Weights of a small transformer language model.
Size: 9 layers, width 768, 6 heads of 128, MLP 4096 SwiGLU, 119M parameters.
MLP neurons of a small language model. Each row is named by its layer, matrix (gate and up: input weights) and neuron, and shows model dimensions 576-671. Each number is 500 + 50 x the weight over its row's rms, rounded and kept within 0 to 999. Numbers have three digits each. A neuron's up and down rows have the sign that makes its largest values positive.
After each neuron's rows, "fires in" lists the words (lower case) most often at its 100 highest values on Wikipedia text that the model never trained on.

L4.gate2949:533460536548477488511485488477492517464365419520504569452463462578451457535454500456444448456478526446503567432451428546532527499534544561426428529421514521531544520519481523467486520448456477530500594500445401491512554498430394475494551501474513477473498493486464516586488421369512420518
L4.up2949:521479524503447533484566330399639578464456515488585455470488560577450569528452498500540402615584492600530497415566427479491442516457480499452538497468485491589516584530481543499398526421499464491518472414529558458568537492479512484558521471511545547513529537456370546447524482448508475460
fires in: "his", "same", "their", "in"

L4.gate2683:537464549523497514500502497438488536500536508565518567513404454496501478457549520448499556517523446496477478534528516498494451497535464581445514488456427538500539492447585485446542495463570515501520536483479499466544377478505410512546351496434494488495543452505486540577493467511484442552
L4.up2683:472485514481521586515477471516543571482403571521429454507461521613493474493536478505405615488487474351508455458514466570517475553605501571534440536566496464596543623484492502416475503534540527473546442416500483503549389505591510557516389528485512531533457408603547496476510514535523468506
fires in: "to", "with", "on"

L4.gate3524:474460466566458484537523490562424453500555506503523462535535460456533618505466526512547521478528505457609566505535409509530609569535495508515458503483428506525572481510503622542616453420471502470571509540424491469517527416544458468437447456587492498578631519456486422469477474463519464507
L4.up3524:393523552482457410555487448391459544516500471402574499510466466518551538506512513542549460482515580527566532448484527518464505454545493571603520486448547524536485406480421510536425455468535454508492494502468427558477519507486471477555373436414498465560529445452554466527577443566497560536
fires in: "his", "from", "to", "s", "after", "in"

L4.gate3563:569505500540492561580492561443423523469517603606488537521483521532527493417561456519606525543438480576448532530519577524515520556465557501512483486482500496454453547538429561486599481482571558466523461574447456478485555457499434386508554504490373475505533482557383562467490558521580483526
L4.up3563:524487502559508459470369530485466406465394548548583491480521428418557493421531521537531497541554517623571486553573468482579469554539476536367563463450490451512552556407588559439532515451493494441426468534491482462410498493476509441539443440526417475453508399439471493523484511482499471587
fires in: "both", "but", "time", "between", "later"

L4.gate687:388494581508483492547528559513540459530480410467507476561478457535487496413408516447540507538518450499526449521569485578648468519564511415584538359484539526477429585454513537510439496454473530484455519485498444551598437511477523561541409460518486470495453543538502489416468478489482596422
L4.up687:416544533542554565513565568492517467489576489441442478514507435530518535496438481483554521504590530547409495593493496545548451572466459501541532505472507522422428528491517514494451498473497576506544482466506494514536513481504456413464454484600545414501450593591497412474363397445499588423
fires in: "the", "a"

L4.gate3594:508521482617512576460554442424476474517433453425503452492469510540546566422506486488432402396534486663519504485462388606465475490473515438494485496511511548709449472466523548594514535548490523387501467599499438556538490489469446423574548533494528505546541493467487480539628536570481498420
L4.up3594:492496500564533580531542440439542505475507470427510526536500414514556540423521406503450404485483535609442483489499487557460402469521483392425510522493509562555465448439566486536509526557474485470522429619526509596518482474441408445550563548565577489515476453468506546503561535554456471443
fires in: "in", "to", "from"

L4.gate2104:527496583375467396516489540475471412509509580559530535500505550472505589532475399530490628550455466470522479472548588484401434514509488564498520473499598556486489455514520581473479467427461494436491531609498423524463551519582408494530499533541526406504538472546514508436511496512588539415
L4.up2104:452564428467395541526518476474409539552567538358560516468516546395474478465431445429429438467437536492483381491495434584589515467413415460514555507425418494478542476504575622425525567472474527450528483504474462459513520490523451544404518433525400422567483497523486507501405522486627494524
fires in: "to", "later", "would", "eventually", "then"

L4.gate1686:582539475516530443449509540476548523493463515432525456454416593453535501482450456486471556473489454603548557416527559538505436537500465533586596439459457598635406582507535494460545453440489481537485414479440424536536565567444520531494541573470604412534501530471478456464503525560549489384
L4.up1686:537471506488473534569517539425559544447459556443436458570501512519497461525525556557568506527451507598574516550408390488616443393572509530472478575520561511542503488458576499465524457506501519460509425462409409479513524585595508496488617517523541486476526487471557480453551472483555542542
fires in: "a", "under", "of", "to", "an"

L4.gate2302:526589460594460588572614520524478531529456559563497503503482464457530554440472441530464478518463572480481508504472487447480559435624586531499627448495555511499440529562532505573448570460467555490477493541445519451514549517455513566504490531582573491489646527505524479527540463449524466512
L4.up2302:553489486547504450523537531559436529521562471473442614499453474432477583513526466502362480512465530500576480525514544435514496504573532418502482518413530556589472435406448511562463489506351408485505457510434495454453444558519393492508375545483430461518462548420463421464527483477429487432
fires in: "in", "for", "the", "following"

L4.gate2217:548533480524497536478522363538390552522498549434515537525442509517550555497541411552537487539597496618461482514503495404492475473525476483427407582503494494569507543511500519504511557566456465399504490551503543480491525450573486505557418587536485402509525512595521467462500515484572449455
L4.up2217:548629519531539562543420519506459412476489579475509454561545500457511627505483494461497523537514512486535533503543459473635446422399516541506504550525514505507424515445435445516450519497504488486552476629567467433562420486561483478608449621555503455550547415613461586511501444463505542538
fires in: "in", "season", "nl", "viewed"

L4.gate3923:442441524515510466443486474512497479520440514538449434553519382523500393421567519499641564400495540512559498494487465511475524571450380425495572478418466415518454517453535480542499455535586635515519479486473518505455397384409519546524350581438484469581457486513500531605534621431467472520
L4.up3923:553513465530511470447510560546504428602543423479419501420453448514503501504534430469483515505401494482471526550462590436563547531444507520534523439514542453587503532492595470630496461481485562528513472497511575461537430476487506551585345460479462483635507484495468654572565425466486531524
fires in: "in", "on", "of", "from", "for"

L4.gate3435:422485527503485518445531545397557475557421507476503504471533477543494536487467542513518411472499537515547494521532451536525485457413507524608530510473566543496491494501486513525521501563475498543534511540521521503496436570484501540532523546464492498517525545533549504517562532591477427496
L4.up3435:478454629447550540457482545422485475502413507501632612531500424561475505600501463521482511450579426489483520505607549479644501479411464466547518529454480491456621520546506527447531536476546467524500481408538473548539497571493409510450484576468429540519505550535468293526473548471445427576
fires in: "of", "for", "a"

L4.gate2781:568502535527529522485495448537540531409476611563495565564472471550475571534515489577487548482465482457509410515468435539538526460477636557476475488513519516548415495430432453417527601495547550442461510497520468529534345559384505469600526521469486484477584509567380510465537554570475516511
L4.up2781:470437538494499517463534459489438503433489524532497512471494395476513490509519530501564555450500509508463376518493614486553531485524513513441435477490438458405520408503472449528532549534527582453555454478544487521607353494441523512618509548471537496447491431491572524563473409440486512466
fires in: "the", "theater"

L4.gate1303:501499490515443550542451531567497550644529507467434467468464551469509452462504532510622519500584482525570473455509523500610532573495458574474549416508409566585539520479478508448594476480451484429529545500533446509517493480475485560536476488550495563498631454429490488521526503494499479517
L4.up1303:493516532473486562554572452517514414497527603484518431544471500581482511538547539564487450438456543472554453517505567445565483533504526523520478547529418542504411531486484569575609562482476491456475545486485387478537556535486593531551457388493473493542516565471522487537564442461478514454
fires in: "in", "of", "for", "at", "to", "with"

L4.gate3498:519465587548449595420514507501527457489443571560605430536538509477460525513447434410589466424552413549494469488454498540517473560584532560547539491535504525549441530468502443507496542349508443464547466453538472457534396438405411497517509497553522477455510510565477475512442473486548481522
L4.up3498:485504606396476451530500506481429416465438474481480495537442524478516549514498522551436555513538431534548497501468461653514467480515551560473518468472486580495474523547511555488489521407507410461630591504509565445417498554405501461525554533450586378455574550464529433478477452466512457563
fires in: "his", "the", "its", "s", "their"

L4.gate3492:587523532518557502507535461507475559414396456467603492538486478466580459501455561502447566572542459524510457538524458493516543549487540599447440464465491526463529540457504523513555591481458494486503509524508415449522493571656572441505537516577545504456462414562514459480531435480438497419
L4.up3492:506512466568496437468527454410478527567490437447488514532491519461558520531581517506431450445466489516531495538566477431532526529558570463452478373558496479434525488417552416567515546418420431413506531577587576552471464483536506394570472589491553482566482503474483406415461548593472478538
fires in: "that", "world", "to", "which", "nations"

L4.gate1494:447475494456485554540480487483470574507479523444514484594525470463535480540414472500451606478477487495495476486522497521485448483566498472476439491650533530518466622507515544489478530516426577527550533450411576615469486540427430551488434590532512504479503584533496437499630582481487475510
L4.up1494:460506536610485486565447469421498461539443477497473539466469504424379456471501576538560480456561504449488499495427464420546536483465514466497585467547464542567466483492530459533524513499517526536502445443474464404452374478509496500557511500495482441543450433500560450501512562406577586538
fires in: "a", "an"

L4.gate1713:487456453487511505523499561558490416551417476586488440494522491494491513469543472479496497494495508476566490535411449565481450353487443538443572449513468501503494400493449537500478440554581448437422503444546440613489570478583442460561476527486516442611485450425559401530469447523555507586
L4.up1713:477490449432497450562540503443531492514477523532508632491520617409518482425585519368483434515524513511557528434544530456543460518539419425485488528516499424511481379511519524461582597529482507448501399588487535491465490519598481532554474528595540569569496468553544494459559572442479517559
fires in: "a", "de", "an", "was"

L4.gate3576:476507426461491439519564509514386520454476510441441471528472586477429475637466430530490493517417442453467515456481569495544517483422514575471553392460550526445475475514462503517458472410581622531464434420516476592470513529504549511572526489397469529522459495549583560512445432462406427419
L4.up3576:455483474503532456396549553446434570549442508502453493530579449448484462514597521579487454510487436402504466400453453494424413478460559533557510504611503478449515513457423502500496472433522495554439488504603459487513545490508588470584539504448456515550451485475427541449476382501455516553
fires in: "at", "on", "of", "after"

L4.gate2930:543496525519531561561467478462572464432546544509638523484445440510578524474471523445525427632513524497524494572529475449570521425467553540481532585520407463531484528489507419474510533598477522500470419604496552355445489521534480564425471470496515497582569455550551522553441512551527421483
L4.up2930:474551492487551478515512504520542529414460543437495610611500557507547477472507382478514512508514523476487559463605472515472534351576506470450547534474491503470491511467563470505454576527531425467491489502452546469483496531611406438506505512532452564468516516559533506473485481475517428437
fires in: "of", "between"

L4.gate2131:422471448592547522493558547449440479530475556477558472487448448498540433500556473581500584503442529522567466483526375467453452511520447457521459634397527487574649525604492440456428560507503495528427615464515572516542399606525441567548476586438536469573507473604511475525475479488423523483
L4.up2131:417542423487604536585631532465509513525489449519461565454397468470502406541537526453508444477486472452546508519558517430415532580563444484509514525477614460460527507548575540438532541458447550453524523556530510476368552507461504422494491542501541461451598578533522462466558480502583470551
fires in: "in", "at"

L4.gate715:460496447523516503522528452478513462526510524561505442461544477535509523518487343472488476479489536531488452436435602434531602481494528453484589542568528569481399532494508548511561489527540488522472427482460495474469573472541536527522418535437505393521561388520451590573496489468478518501
L4.up715:427475456540411499492542417484475489432469569587506540474496411491517505515444519444572485518491600501406595487493493417509528488524516603481470581578530480469495506472446451519577481466504471552528562497461537579508534484508541518489488578464544592548489497407434567428501464542482507510
fires in: "end", "university", "opening"

L4.gate1869:590577526481438506439514501480451560536540465469426440519352373526471521483457490462537459507465397486552569482466560557581484552532481514479507416479506538562531464452495606540524411424433444451497517516501484588491611506493452515584491480471584364506578474483469497546514503397528497535
L4.up1869:501509558490492498451538493519614474528554490551515467519418431568525498473460640490459521546482503441458481548534457514482524514439455538488529512471534575432486530619445552584633557463550609564554520598482448541598529455412543570421352448468500585513480475462525422562422524587510544590
fires in: "for", "to", "from", "where", "of"

L4.gate1744:544518445559553459499436569492554535580506418477513545497472506524454448559511570489513416494501588603555455434567488531456510519508444475404523431465521505478383465488468405495529403464447482464500404470471534498473461440603543522530486551433512531545586529445509516497484415507536577545
L4.up1744:509571465426498427528513495531539562513629424530447516494455446486496522474466549576437397551537494507495526511498510484496488559550502508509427371500581529512505433544521447468477541429496495484642444579545564393336495457432541515470540531562419472467518552488384449605563474474487544564
fires in: "of", "lockheed", "archbishop"

L4.gate3344:443489474491567502504551543471524416561592531513545400523431532448484498570476459386489531511529567513524523486472497505626490547509502575590564461574470523512493608484556479561592492478476576482496505506426423501437430478497469563529462526533497572495631533491568502457578477467532318521
L4.up3344:416473512549455553553486586572454428428519478500468483562526561493505493542517494446523433514573506472488519537529444501576473514474466509464485452481519513428472633507486438491505538498535496460475605566584499510499457546604495557465450508444572598565511490474551443440524500420563522550
fires in: "in", "for", "with", "the", "of"

L4.gate2369:509558592461415473518521568506495506451538517487539484514499536458512496474493613537531521547483505539508469562564511508527490563496485514462458495504534499488536498465372469585472476467454555545582524451562427446438442441504498468538491476563606497594450478411413506491625464550427549513
L4.up2369:448502556535425494567522516439417521483455531504463519542454454432533502439469573527514517531467479509462466475509500513543557464495586487515513497425483457433452589539517569493536510514531504529498539587390555541356471552523548537532541577569580500542467482498449492557520502589462452552
fires in: "to", "below", "finished", "reached", "above", "from"

L4.gate2528:510555546449444425407542493474468502511473430407533426460417487510428497391474512452467470418484536410423515430464504519431547503461499533468469488453474510591416447451463608547454516450547535429498546609554524505501513572557502476475443366496499481501493521457487498468488481440498576544
L4.up2528:497525500525540487502580509648457549513501453525474510457494573487437529436426541512466414497509491639454521441465426521613525442506560441525461547508469499476611503518530551544446519544457341537462538492590478489540591497443396494597438479518561476562571448462516567507565480463430612467
fires in: "single", "double", "singles", "female", "doubles", "moldova"

L4.gate2805:559491513483474505529554403476448468450468450463517534538542471434485545455426431507504624530550463524491407469486444547553607448497495466455449467581465511546625465525529604433507568548479511498510411448503505512498374456569427442484483385476536515415427460490507509502591445433546503524
L4.up2805:508544541531542466523584544380466558479418572570445529461536521422453504526500461480474517508433499480548522462515386544510582434479548453401438417415550364563390576537507407401590542539493554470435546494503532484492442480571583480484442571552482548502494508452478463502499582599473561556
fires in: "to", "a", "an", "round"

L4.gate3278:432511490532501484529488488583530461456514533459519482533512546505570544507459525521470444478527496612455419520476534424528536514599539543417502567475554595408570511520498551480535443483516477421560567468466524530492479504539454466528418501541424499495393423551525454400548404483539448501
L4.up3278:451504451520466489564483501480458461479455517486491462469602484452510521547487556487580372499577572556472463483485577475533476491492570525485552497563474494454488517491513525472465529524435589381466417578379381477514504613490579423536465557580539397522491461527543465441452507494493366455
fires in: "to", "of", "from", "into"

L4.gate467:516501558436479435498500415564544489552448617449514544546538481572482429490558353499393489542517471487580473559457560488485513514532494450495407505503467539497401509474565482523543488475497579454555494489554578457479567409457528432604397489566494459571623546541484375564494447572485454507
L4.up467:511543488598491465525457572536426453487544563382464490560553481547390463445565505458461525483498584500503476540518437476545489542491506578482478441483517491507423533444526497442492518582513517437505558454439553396466510472493488505500355548542435503532516465532523529577506526491491364569
fires in: "had", "has", "made", "did", "used"

L4.gate2974:463438543585537583502534527528539543445404468517497545366525609511391520595600486496483574494483570509576511544397460500544579431430574456454597517439496518501459456530509527472513493603549606513581502510482435546460513490457460472493540466504383505480427489450443549564498569473509503503
L4.up2974:493577525492467496537510539513535511560523492482523493384385468482436437533564538462431511574535421549470429478434510576514500483507485484531454466455446448552460478563568487459471474573386498524439474430503559457569445473498456521447421493489473475569555509434464551494600514532571486471
fires in: "same", "of", "following", "previous", "next", "first"

L4.gate893:596538505442571517501521488424530530563472566578545516459522468509529446553584495519506588541554450550596457536533443432557428451498493379602419630537451452503424445608461435479518517394533507456439452525521527532490525555492456564487506616549527570545481486582426491507499475478468462448
L4.up893:529517552442566481604501525526457487516459576478524610401451511567532525503542464432395569526513527477514453524514488542507553536478591423529537488507472422454582492546485504341500505533617541564635575389474495509542473595511454549525494489508472512536534536435540496477534474518530462465
fires in: "of"

L4.gate3276:483593526492454571538521516525537461364423470480526507485502471489400531460497540411663491424517463551487498523577426585491505527508555507496467399543498444414593467490510481486535416550459465521498420449561463541499606534562505537496536538537494522483498535461455469484503484512518543539
L4.up3276:520527550534560472500488481508478486478472572427508453521485536411538573502518514459601538447544562573506485418511462471490535534455436541574494510524527555570529585493546582555502531471485517466463469397416533491451501478499526544482452495485547495586529477416534516541528510510487485511
fires in: "but", "however", "though"

L4.gate2825:453560485461501522598423484538423542470524525498407518398448568510403566515471504482488558466492531512526501524533545541502462530424526508512529431460504530485506540472505585548451610515486494489537516441425518489505476463506472560470476552500532460468448388489536507462532531499484450579
L4.up2825:536518445486557514510506544514363526495487583451421503484461552455528521506546462540354549545625553521593531416484514491552478512553567486511471384529433556485472534432628515575455464478472596527510488430532544547443377491466579569520524471402428444465493477451520457529446397521510419510
fires in: "to"

L4.gate3774:469542552516576404494550538408504516564530579486501538495410570502516495486490492501453492492573501499535539486478519467517512460378498479480432480509437508583494562538557472443574520541432488461480410555475432524456440568480531462425546541456507463556526452478511466483471430524530443523
L4.up3774:464417516480625542554530417410458435448469502557511573479540499525537448498486460457515480518552579530444551515580514444545527515501516557498534479454618496518508477475519569507494488545519589517477481488498475397439573486500523527554472524517545478541569446513544480537502434471566531494
fires in: "in", "of", "into"

L4.gate1651:528471530533539431612440428473470506444488590508504388556444496576521460656509411503469575569500521506568572504523461504476452523444528530433459475605517476528469490528546417388434460411509475458663567553405476514452472394506482514452526400584444514545494457514444472405612480505546502479
L4.up1651:490531459445554507536511440448494498450479555495544433416544443557530496576508509572519516521523552522482495490540525501405395599533446481528542496474501530568526540563513504497463477445573479544567520533419530489436505526562535542457456548518555360474479451531460456477453394503475469495
fires in: "in", "order"

L4.gate2811:470499519504614486450580452504446475577484554504390455592593531502524509484488520458558577588552497476458521591465554559521394539486515486558529461494461529471531452550546543545487485501474555462511544449485414507539480556445509386522451507545510548578507515485546411527539597506507402577
L4.up2811:441598337503470612457526507420472489580458526452394525479494416429410550417449557533458444505506484636547500565518487524441517621512398471365505450557451586483503432535512394589590391566475506507531520411452501479460624437408501407556397524613494452518449556482521477519556526552505572493
fires in: "had", "has", "have", "ve"

L4.gate1653:561500461449513438524463429481519446524501527458476558451519438524534390461497497562449513424488517448523620536494471496524476512477333548552589466602539400486437502537579379443490476426446423545450554537510397488471600496445559562522516477512535585466474463451535511443434651475491527499
L4.up1653:562461535437485477492441539523518459502509528509502526496532490522460470509445544544493519525459476411508521568423495516485491503466490501427579595423503555513467487539448452552550497419542515408486510441474506467518501472539549567434416430560567512574561434530471434521436484454542504522
fires in: "most", "all", "some", "each", "many", "a"

L4.gate2247:495397581518495577516562557457470583425413520512430452529503479513468483468483424443475597480540451518564427428453528521444487375464448538527464562552573495477486519535512546524523404468577492494529514425551561461460458491538475372534477571474556499454539472518526498571465494506529516487
L4.up2247:446392540441557524482554559496441574507447536495551436592473431514514514509493472479419473529457413576537474510432543533452497468492435474485516551556475403548503485499536529660574469483512520539501470392567460484433424462568555554545529550462642479492503485567591561511563465531544521435
fires in: "did", "do", "does", "of", "on", "didn"

L4.gate28:478501489455472424444548512554439487468520470565496516486430532594410518576482564529562475552428506519464473537454289537601472494572475510466547469420433535499525693590436548500496504458481505510527531493395453469520424415510491516557563436540478511465517487473546586444514489611481492634
L4.up28:527573490553443488403495446540490483450478428602537526438478522520459467615517480435534440495438539443559450395473447501496524522480471481410553458351486452507554585547495584460547520504499490519546499492459448522536508481450512500572504420513512483482513430484438517393477430505526499644
fires in: "it", "that", "them", "this", "so"

L4.gate300:507462583434562528501477482543550457505558495423392516516492520430508583482493639406438547492461541463461397500457508458526472480484492499484529554476450494489543556539481508517441409449496545536472442337484539537539531480476542498460413502452475472508419470485509481555413453521518523490
L4.up300:526436439536475519504424461510463456533472463453451504518488528478481475520617530406502453580471561526500505578502454418529559508433396546362432510502433471465449450545468446587526540433476431562489546552573543476515509440414495466490483510566483436487497542466511549584493587466498500448
fires in: "he", "who", "to", "they", "she", "have"

L4.gate1620:473521496484545518558529542554509421504489414505462455542437540498536519521431467497483495479584491559496505533609444472512549570489425481481589464442522459502444591494546507558550539450539561484525539521428444579434474419545563416476594412501491463512464488533457460454494583550565511562
L4.up1620:451539486452501611521578505478434619514521485528598533565459419467492488495475509497461520497453537537529548496405452514475547508497528437491511381502520556469496498632567418517471524505495526504568524436528441526497518484505467491474528414486494528381532569472507433570518529488574509612
fires in: "to", "would", "will", "should", "can"

L4.gate3542:443474386559478566444478456417579541425499558503443492521407467462558562469474529538547519545449453554471510532512485529548513451486446476440523531648495502599546503558445416485538503485551526528480564561466507524475561460460402424497462593441523494485596483405492480454498493474484527502
L4.up3542:544471594474430612464440477477574496465528491462556455500462542500580499471534447481462550474485567520458500546479509513524558475529525414554492558556450425545556542509576346496540452610502531508607552498522486487472424513451492465526503479482550509551511485478570482457517538563509495453
fires in: "a", "an", "one", "yet", "the"

L4.gate807:493525521548406559580474503515502464419533453492519490496540447408488475526656417507485391480489580532516584432493473496507527483469491569462562465540606554456463574461497431497449550502482511429561522515640485472523505530458590567494420488441414542623472529554464624525534525617472461455
L4.up807:435518570515537492541566510534439546434557519507508523449568489526558571566556483459464534462519451386491438483391533483466547498542458528558464477561509508521504520512444415519606535490550524448524482462522416445462514452580483551475542498574478515436492482467439426464428519496478456363
fires in: "s", "the", "its", "it"

L4.gate1097:386502479572540489554444493436426490487523523476530432572522448488458448499556467486583518477470523491549467486570471476587483531511472481391523458445567456523536474478538529557451497521478440569523530427490547542461497506530450524547463544458509563512450549546487588439537553394502475569
L4.up1097:387496481542551500587514528464440528482448447475528487579485554419590433424531463537420599462513524422546540605504509474596563498591466502459552386457540487494483561466474556519462482509520491556561583429499549522461477485546569548501436541417498526516530518488563464457518516475478446593
fires in: "by", "from", "at", "within", "of", "for"

L4.gate3612:539512492478512565530450506574566532491523499469485524432554541489527464611542547572353506528418440489536464510511462539503423519566460422518443480479616582471499476407455470473502521469567513535477538457485481519483508518495443505564439531504516406517480410427469576517526419537416484481
L4.up3612:500446516586563462490560461508444558484588419472549465474558542486450517561575474504505461618464531621543528582440491476536544503477515477553583577519515529448491536410532522491551563562517488527466381545507540443493588497489539486535489527520485503534487480396435566543479523533447517431
fires in: "and", "but", "they", "indonesia", "have"

L4.gate2888:497450537478510604512564503435496484509458507539507436520531503506543520495479526570410509487525464543578459512481471480563469522524521440567486585559522424460518538523525521491514607479482445466528524520579533483496501509476470575516534599597489498538537352572424525369494470458474562473
L4.up2888:516488460415632561526614491516539521494420408503476489516563484530559492533482472502412439563571513411502431523496567493541524523524550511543467483508516411460468477461513531533552570452426423460472492458584540509595502477501505578540557548558552503536495423589393496385479489552480520546
fires in: "of"

L4.gate2773:440556534479504381485507502468542453538534567411550497581497493505568545575550544524457526449560460392457416546508558506475555524432454571614488484597533536474410508482502510478439533553525445532568412463449534577519454496478485582476480581439576430473516493629551494498446507495456490449
L4.up2773:441592448529530456529574546514459522526483564531580471534547491499604499540556545473440508441604486414464512549493547462438536465485526531514479479561555565468435461543560501511441582557545459583606550425473444513541492540463480536452480557379631470478503492527533497533484446425496524458
fires in: "a", "of", "800", "points", "round", "paok"

L4.gate1809:532426552581472491517441452505435486491525510454517509591473548480497521491513492462487399489480461581507542439464577549442475480427523550501520507543539580574563583451542445523544639544513525483506568503502408598482455436524526454455438607476602532501421477450421580511474547479623595406
L4.up1809:534463451552500471444484427525415580558505513511554509549460475508519484529489425497589520561571509400490502477529535579475439477443430436613506446529594598560487493454377520450447457514509507497519542544437507547538479480601497497579469492561497591559529576464469552503479586521489433502
fires in: "to", "with", "of", "served", "by"

L4.gate2950:466432461538509522397491467451522500558558491448507471502508433628455437475586525508479496495432501460540461438440522519486459540305513474368499594373386513497534512467557472405575486393496465579511490490519486464567531518496550592519499426515366507511505610501517584574524480561584437475
L4.up2950:573477506531450469487499533425498593420514529464536578548444522528474578498534422475569398463576559550577557499565443492435489487436477566428510538528498513516531445490507471480495539491451514556548495454523512482421496563452482409473499492561581583530485387473519631495485496453494551579
fires in: "in", "his", "4", "dennison", "6"

L4.gate268:480483545506511564436490500471449442521509548458482484495436465535505380505459486530603501504467453437563441541541574492480498482494437480491492596421535495434508465544499484561547567503540522567484552517475520479459434526395573567485526484530392564583521503568440582521495628553522506546
L4.up268:502485480515453533531525445439500473518500407481472480562454426564483514434502524528519636491560511486418459490537461518510472497467573558474490536459505440502471550451556462548487469517414445480503509565559548526512494501463519511503336472555426421549523544604423489568520467520473477496
fires in: "by", "from", "in", "on", "to", "of"

L4.gate2383:497544553452439437514447477421573405505548516540490492477477498445485476523486492499448564492548571510518503482436556589508476396590495462507466543551509429533439565485567438453519426487505491465397544500539406493526428449457506448516488492490556517465373493555559485525586399511580450445
L4.up2383:463460514453496438508469495461516485599508409466504530476516532536468453455499485448445495416359567567496463548480542510499511422508508581395519423448505435481421579506494532494443456414517551534488594524527516519509552461555587561533508426494623503517464387473504504519523446469590531595
fires in: "to", "would", "obligation", "could", "will"

L4.gate120:556481501435455514492511512478586514422571503451500554512517473492479545487524543428553419549582446558499511447546528498564491483524452449534473571495512403447529478446497446515551477623569532503511435482579489439470459515454553483502487440545442515489605458552569485413536527541553441467
L4.up120:501504467556455522489474382468497458507481521524565466508478574563568553539485506485545530441446564509516450495547468438406448480474482515494573497568516494540435435523475631548533533533459517495499480520432396536504468476510505518450520478580550527542620478544497450572565484407491517487
fires in: "of"

L4.gate2206:535496504436453354505511464466476458567567512513504452542447479365429500459430466497591439596501567442472548479473453492396480504520536493509516522626512526493473553566572467530541540571481529437546503612490411452362567489554615510482499514510444505489488595454486527443527431632475554531
L4.up2206:491432422494505526572469513537465493424467600500560469510551532427501587561541490553563506523465494472481451466356454515561441542492387537487468482522431427422522457576518473519458485465507547491495558532533560545558551484560439487398461492568505520526629550441617493562457498535506520453
fires in: "some", "few", "many", "several", "two", "one"

L4.gate2530:476527533464465496492529561502476455507394492503473560508513446535496536468435523494502476423522446496505465513540494514504543486503587464477478484506524591496491478444440528570494568500477470505514562479474401431498502401452579461511471449525485442529473504502511528467524410512521533453
L4.up2530:512495521602561564479391501502475516481560572485557500504488546518476487446589492410360545463489520474522511498526528500423492476513540520501447516485518507404535506550422542478443502590517538387531500502489476549500476510485471615451367462505490575499557497551498414420432465583565522494
fires in: "to", "from", "the", "with", "by", "a"

L4.gate2975:577503475463532544536575571438560543564544460522522439542535497547523590515554487537469421366506531580499476545504571487544494498464445555409374490441508540524465443490490437562534506531421415557453460446544623607514464411502546560467475479508436497421509474587553482432491493546474532461
L4.up2975:475613428525517517475567446562547499500502505494494456459510441472525500509411582616491463511460534420535368500470487466459453498540456525499528521490432536473405467478567498460546568405489484433551445474467553522501523498390519533518498478556513577511503437534492459474553473392599548533
fires in: "of", "in"

L4.gate627:408476582438539527642567365434479543487513418464460507567476488556512545446617468490545433629600503550535518480566511549586484528566458508530528577459502524472542504566610500532418528531554558456445514523573629459527420495432566504495470506421475359571493481490455545491543473453500516496
L4.up627:410359428547558605516584334441479524492502513459464478523480521594529490433569465432565466482548527562495449643580502594541477468533526461573489604438552446415530450472556537492408524547566529505455535502454540472508537604460604557521503485492454495444489533521610526512474467466464562488
fires in: "of"